config.yaml
n_layer: 12
d_model: 192
n_head: 6
n_kv_head: 6
head_dim: 64
d_mlp: 768
vocab_size: 4096
activation: "squared_relu"
norm: "layernorm"
norm_place: "pre"
norm_eps: 1e-05
positions: "rope"
rope_base: 10000.0
rope_fraction: 0.5
qk_norm: false
attn_scale: 0.125
bias: "none"
tie_embeddings: false
parallel_block: false
init: "uniform"
init_std_qkv: 0.0269
init_std_o: 0.0
init_std_up: 0.0269
init_std_down: 0.0
optimizer: "adamw"
lr: 0.00199
beta1: 0.9
beta2: 0.98
weight_decay: 0.11
lr_head: 0.00816
warmup_steps: 241
schedule: "wsd"
decay_fraction: 1.0
decay_shape: "pow"
final_lr_fraction: 0.02
batch_tokens: 65536
seq_len: 1024
doc_mask: true
train_tokens: 244800000
steps: 3736
dataset: "wikipedia_en"
MLP neurons of a small language model. Each row is named by its layer, matrix (up: input weights) and neuron, and shows model dimensions 64-159. Each number is 500 + 25 x the weight over its row's rms, rounded and kept within 0 to 999. Numbers have three digits each.
After each neuron's rows, "fires on" lists the tokens most often at its 100 highest values on Wikipedia text that the model never trained on. A number after a token or word is its count.

L6.up742:513503474464520502482521521483498500533457524466479577481535536480479537507497484502499489498498491534514476453494465533473496535484484487474476513490486480511509511513476461504520509481462501514514500506513475544540492519511434538533503530538447488493508510467506499508539502498487454496
fires on: " " 31, "ev" 12, " G" 11, "ik" 10, "ord" 10

L8.up324:502443503491487496450564487492520500504490527492489476488491494500535479538523519511497534552473507496477503475498528526481503509467468519493499474517483479507482522478508542491483511505486492479508491494511508477531527494480529449495498508501486493471496503473461477522431496504446468507
fires on: "o" 20, "os" 12, "a" 12, "i" 9, "ol" 7, "on" 6

L6.up469:483502483493533509471503549494462488497472468465519484482546482456504515533487467514453503496515489499504457506501570512496514476513481507474487479517501510478492532479454505512469488496468485510516548490494507502493504534455501452518507440488494536542494527541500519507522487495466531491
fires on: "h" 20, "ar" 11, "aw" 5, "han" 5, "as" 5, "an" 5

L6.up495:492480507483497489507485511506480469490497495513498459539535490529455505479472498485516487534479515513480495490498506485462537556463508482475538488476468511510497521543499512577509510544514533500488535464474497509488479469501496467497533470523489461498521523529499508501455491525508543570
fires on: " that" 28, " —" 10, " –" 9, " following" 7, " such" 5

L8.up37:488482526485512504507477455477499508477498522502516497563465531503496546501505514504498519517536486489511512496490521480506488545485490512465504457532463519486494520507476492545486509501490492475516468526497522463504534513510494458525512511526515536483514522513469462550442489520513542557
fires on: "r" 20, "y" 16, "ut" 15, "ele" 8, "ul" 8, " mot" 6

L9.up533:478489478498485503476474472483491469525461527478541552502477476504491521517512508485484529493498482501499506467467513468500514543527514503505538489535493518505483511492459510517485532482466483512460539538519562467477486552533489477473485482481488497467487516498508525509531486524479531492
fires on: "le" 22, "on" 13, "ia" 10, "a" 10, "er" 9, "in" 6

L9.up268:508476510491501519488509465439488498466459539470486499512487514507467535528489499501505514525490536479510497470522465458541467498491498499510505463478508527515514513537434478520493491458515534527512475533509528540519484531512491521518494500513479465489521497478499469537454490512425541497
fires on: ";" 47, " |" 41, " " 11

L2.up126:530483480526541504469550524493482487540469501469500475479511468426507530533507495445507485514526493540493491511542517468537523506486438517499517479509517533509428552480540511533475482490487517511488481505535506511495452495558504512508483474521492513516486520463485499484509549475484539497
fires on: " \"" 69, " US" 6, "&" 4

L6.up719:551498481494513495476520521516492523528443494513514506558479498511433543486492470482505503512471526472463471468498530536470486536488460524498489544527502475495482509542520482539485526538489532529517505467532465508514463473495502514474514508468496513462530573495509480496513495526501534549
fires on: " such" 26, "mer" 9, "end" 7, "ister" 7, "ilar" 6, " that" 5

L8.up177:505471500471487491510503536435539473501536534451516495458492524481523508548528492501485502498484488464466460470480527496486491512502530487495509451432455479541491514516557463511493538473510494538519513526517492488510544549463467478484466458484520506484501500490508526502520539473467539505
fires on: "ib" 22, "s" 14, "ab" 6, "ou" 5, "b" 5, "rick" 5

L8.up200:510499546515492502507475506510464512508467519470522495484512540462507531519471485503509487534492499523465504493484530497507529527441484520496513443514512517472482500528485508467493542506533493513505541489483483519482501468545497507512516483508470493491470495487496449536509535479503463500
fires on: "==\n\n" 23, "==\n" 16, " $" 15, " ==\n\n" 11, "O" 10, " O" 7

L9.up732:569491482485480526503522516493519490496471497433531525493511541525489466533475513496481493468486508488466518523474469500468518548515459500512472515489510534536493514511493506519514573453462484525500562542534562470523473510503501499501484457513479492525510512524485496533465509544488510505
fires on: " B" 23, "t" 8, "ver" 7, "el" 6, " Ar" 5, "ele" 5

L2.up112:535510459497528485453492531529449516495491540476498502523522474462503509512533537501513497521481529515444444499516480460500488498519465481523524504538496487503453452501527489510482502452465481508522515505537485510472463510515499481492498541531476497470530520535487470477520509491529512541
fires on: " US" 19, "AR" 12, " States" 9, " Russia" 8, " Green" 7

L8.up288:549467474492467507458498495528520516444493526518548502491475473511512482516497480537509493529495496493489466511535508530484532484496509440497474506483517475482492522497518519450485518471535489520531439475491509516497486491474539496493491495498515475529572482461507478477477520570500469541
fires on: "ly" 22, "i" 14, " the" 8, " most" 7, "ent" 6, "and" 5

L9.up89:503487507506530495497475494510478477455487536516523502458462516509469487475517503455573558478473496461509478474510515450514488511531505521480531508483508470453463519508503483508469511514484520524471472520516500505489454489547525486501530524525464504497515492495508513483512496540523533514
fires on: " (" 45, " over" 34, " it" 5, " |\n" 4, "(" 4

L8.up41:477504519514491508497507557473524511491464486480521489440519490509516481509522533526510507526490494470481467498538510491487495514475494519482488519499558499487507564463494544506474558504481470501518488485511473463494482470531549480460529496505519467464467524479468523508488482523482472491
fires on: "." 67, "o" 20

L9.up109:494473494490507483484522538484472500493452486505544471480473478444488521531442486512525531541471507551516462468486516537533487491513528530477506501499490474523514538511471496544482504453489504550499454510486529461531551456445482515532506501508519478568464540545495458491487531484496490505
fires on: " of" 29, "p" 19, "ur" 16, "–" 10, ":" 5, "n" 4

L8.up360:525477502481516510540509460471506512506454504469498494550500555516493511501489533491554531532479477536469467468503524470445486520475486501509477503487566517505511527542515491493511510484438540514511482491469522530453428530510525516496484490532522497497535514508505517517487504495498457501
fires on: " con" 21, " in" 12, " Med" 8, "ped" 7, " of" 7

L6.up592:498488519495501539446565517525442500514499499497490491492476483505483496534464517482506503485461524494448512508523550455500474531505476472516522493457521464472475492521505538529493481497505509523516488505517507506513496452475504503480490490491486502498489499508505464480505471494486468543
fires on: "as" 44, " this" 13, "est" 8, "os" 6, "is" 4

L6.up590:527487533519486501494508508483514516460489482477495530496461526504467492491432496502479448482487539513490476512463526540459491550464499464472511485495482514559509510509506520519514528505501491549463548520478537448482489500492509480537467475519502492486476542485530528530515528505488565530
fires on: " later" 15, "b" 14, "wer" 7, "er" 6, "r" 6, "t" 5

L8.up43:535474510464518521454533507482469478489451527491537548463475481506469494513478454462509499505496529506499515477494526532499507503474488495522516476499477532485516512510508517479513504489488516552486492549483502509468482469520513518477498472519479482495538515463469497509516497478445512514
fires on: " |" 43, "," 18, " career" 8, ";" 7

L9.up220:521454500519502482505451516501497527567474499490525536501520483504440443487525463469468492475526468512520538470520459483469509495473487478521523468491518503514454472520492543560472516506494492545477518484557502490507502511480517486473523484490517494492496502448460532519502531472490513538
fires on: "0" 33, "on" 8, "ul" 5, "197" 5, "199" 5, "n" 5

L9.up566:498469493470516534459463465508515456507541507507490480508473481491507468518531502459518517514525459485481509484490510476486498519455469500471530447468491504488517496518548497507457523493481517502516506468512467445495485499526502545492511490531498529540535518465490492453485531543487531526
fires on: " pre" 22, " long" 10, " mid" 9, " short" 7, "ound" 6, " play" 4

L8.up27:484505499507478524464478498442496520529456534521541560480501497512507475524531514471467537476503519504500547494498494453522500481521493502479487483487479503496452460475505524548505559477511511504525538479469544490483499544470495466474492508517472514456530521456469473513465537499432489531
fires on: "an" 18, "ri" 12, "ore" 8, "in" 7, "on" 5, "row" 4

L2.up240:509467517502505563488439519498508480513486510461533537517496528512509541512517498523475502547496506518468507542499498514463516497491512488504457471551538516478469523493484516510490477472487522498501451500514477489509501464542499507531543487498463484541480502494488464540467524510525501478
fires on: " F" 31, " O" 17, "-f" 9, "-" 7, "O" 7, " Q" 6

L8.up646:473494543483473509502482472500506462505499517472547488515453524506491480529454463531498477532514486479528525514511456491495485485555446507490443501516511524526461514517500480491457532473490499532495480529552511524499481526511505485528535443490480509500472491523519497544483528492482479506
fires on: "-" 26, " b" 18, " f" 9, " ob" 7, "ast" 4

L5.up514:479492529488515464468463514485468482528461513477500477517482507510525503484459528490495515533500537483468486491498516475510521513490476499473543534497558486511472513477519481540448558482467506488537516523505513492498487525499490459510528495544494439466480523460467447513487500556499537512
fires on: ")" 73, " " 14, "/" 6, "." 6

L5.up254:525452471510514487507545501482488501499496552500522468474487507478469491526486525479510509455480548509486517526480546478463463572478519484530501536442524451507494493506510510525510490482491538496527499500513465502509526492506523513511535449490512513541498491552488509513493507517448508497
fires on: "ent" 15, "ours" 13, "ue" 12, "ays" 11, "our" 9, "as" 9

L5.up73:547467486500505498481456518457473464482473513510515486499510495468519512507487513489524525541525518515471436498534495531489490501476523487507490470522491480490508496505541512512512538513514518517548497512488496517503517508478526509478562521502477485508572505462416495529457485506513485498
fires on: "y" 46, "ly" 13, "ay" 5, "ise" 4, "er" 4, "ent" 4

L8.up356:526481548537487549457540521457543438457502480482496473485472542477521485480526541521489529535478532546485520518500465488513483486459481473498496485467486487517492542509522513482437491476520481512509471468533487454512520499437446480501507475490518462473510566476497491504518506528518505507
fires on: " " 33, "–" 10, " oper" 9, " Oper" 6, " develop" 5, "-" 4

L6.up625:531493509502499537516508511506478547501474513526492525504493506529476510484491514460455554491513460480493492504506509499483479525500499450514518509485517459507487518536535511501495489505533494475482449505516536517484490482475541493503499504527490502456472493481527467490516476520492541511
fires on: "al" 17, "|" 16, "as" 13, "ens" 9, "est" 9, "il" 6

L2.up217:492443487489459523475507506509478488519492519456516508477520516459532519493533467491495505468519505479532487508482507532518487468480496535482487494512476479494445512469507490546467487449464516540545490467493534531482506527468509514480509439480506512522484517466475509492540531491499532526
fires on: " \"" 28, "ow" 12, "uro" 9, "ón" 8, "ao" 7, "ú" 7

L9.up445:571469522487498546467535540442503475481476483446535447450476508479521472536497515506508538498492514509471453487521535476509480488473449494462479525529488522461488523471476511498490494510511487478499465471528470444489475502463547508517514502497517480485517527536482503491483520508510545520
fires on: "–" 61, "-" 17, " " 7, "8" 5

L9.up667:503482503468483484518452502477521555510418528497516502538496510463490486564513529484552501503522505502490549441505437505493520479530478461503510453507501513525468528536480535518550521463498466511482552528479473523524499546466477509451476447514496484481509482545473468506515481490484524540
fires on: "l" 41, "ient" 15, "il" 8, "m" 6, "i" 5, "ist" 5

L8.up441:500464475503470525476485501539453489524518534465546511512508538464522495519530471503523471511488488508475504502498478495532511538446459494502495483521470474490474520500524479553513502467503495533480478508549537524501484570472459513458527519536473484529532521464468491482532492483453514473
fires on: "ast" 20, "ot" 15, "at" 12, "op" 9, "om" 8, " stand" 7

L9.up181:516489482518504486475459520499530536520436551526493464531494502474514475483472488506505476501498514524478506492514499489469488515476522525524487525472534483487476480488515529483466561496517529496537486545448535498480503484500492478535527478488523439522515537486479496520477491468532484495
fires on: "ru" 23, "re" 9, "qu" 8, "te" 8, "ine" 7, "ene" 6

L8.up279:481505520474486497490547508502484461498471500445508491534510507501520494500421507514489469539518525487468445488509494536479506489521483506476439517471528559521494526527491505500490556484501504525476466483504520492510499491459508502503502460512473504506528509519467474528500510504471480492
fires on: " b" 64, " B" 17, "leg" 5

L9.up280:486500501486510490448514495498476500506496469498508525542452507556502491520503505503503498484498484508511534535513495462495444514450434488505510467503517527518506517491501515514490522523515528493510462507507527507493461508523482455521464487517479523463521506473513464514470497509436562536
fires on: " l" 20, ";" 14, "l" 6, "–" 6, " P" 5, " |" 5

L8.up717:520475525512539509507495478472501472504464526482470517493493519515505475493517522510517495505444483486480484517505530503444484570490455470458485536419489500480524484554541491491537444489481542521488454473513467446480450455503513477492516499520535477477543506522483501502486460484522513514
fires on: " in" 35, " of" 12, " man" 10, " ch" 9, " Man" 6, " re" 4

L8.up522:498493507440508510502474534550491496502460513428523504516468519489494485532517496497497466476477515526504493488517466527485463509504461523470481513492492461511488492502516511517469504463480494478485481485555522509539511461494481506468468461513468477509471488495461484535533495503476507537
fires on: "ag" 37, "om" 18, " pat" 9, "ap" 6

L8.up680:528469524492488552485506483489500504483496516501510517483506484508492530510524530526557527475469487474528521499479538498508485503499501478488485477479494447493483466510539502463493485476523526497509488539493579502489504565532488502472525494549427496539506531492486467482476529516498536553
fires on: "-" 19, " (" 15, ")" 12, "ont" 7, "att" 6, "(" 5

L8.up606:488505483537509495470509537516493470513488519472523481522500487473523511511460514497531540528507541524511530520509548490464460506502545505497512494547516485501486517483472503531473562496490493518528511512490503476533468469443516486501487493513485487543505531524489508515479560507488516528
fires on: "-" 50, "–" 16, ":" 7, " o" 4, " \"" 4

L5.up90:536482517518527518444501498501500501502495477503499526526506520538506510495513510490521516553507503467492463530534470556494483518477524492511480496479478539477506476508505557460499516517501521498512483495497516514448474503494454485491496485542466479485457523481498456498455508520496486522
fires on: "9" 19, "al" 18, " with" 13, "ed" 8, " Ag" 6, "ac" 5

L8.up186:531462513511483524471430537473526501522484489469544508535509458502496461496474510462519480492466522506520529489464464517472484484499499527481485493480498453491468490486510560486461509452507469526490517483516556482476541532467531497516498498484532522483496509500466497521502507550481545489
fires on: "on" 46, "n" 8, " mon" 7, "and" 6, "ast" 6, "de" 5

L5.up608:517489519486553500432535534507513488505483508523515485507455490475475474471498527483497549497491543475450478500485502498507488497487495497516451515476503488470506513513506465475472489527493552507499453493506528521514492496517489488507535476575440498521479541465498476487490497552487511523
fires on: "c" 16, "ac" 15, "ed" 12, "w" 12, "ell" 10, "ev" 9

L6.up695:505462532454490479490493508534502491509456543427530516494462523470521494532510483476517476535479465474477499487538475525507498506470456500492472525501479496506420537535538501535479548493517498542540471480496537507492505520467499506483496487556469513524480509516495510534503513508492516506
fires on: "ap" 28, "ast" 12, " back" 12, "om" 8, "un" 5, "et" 5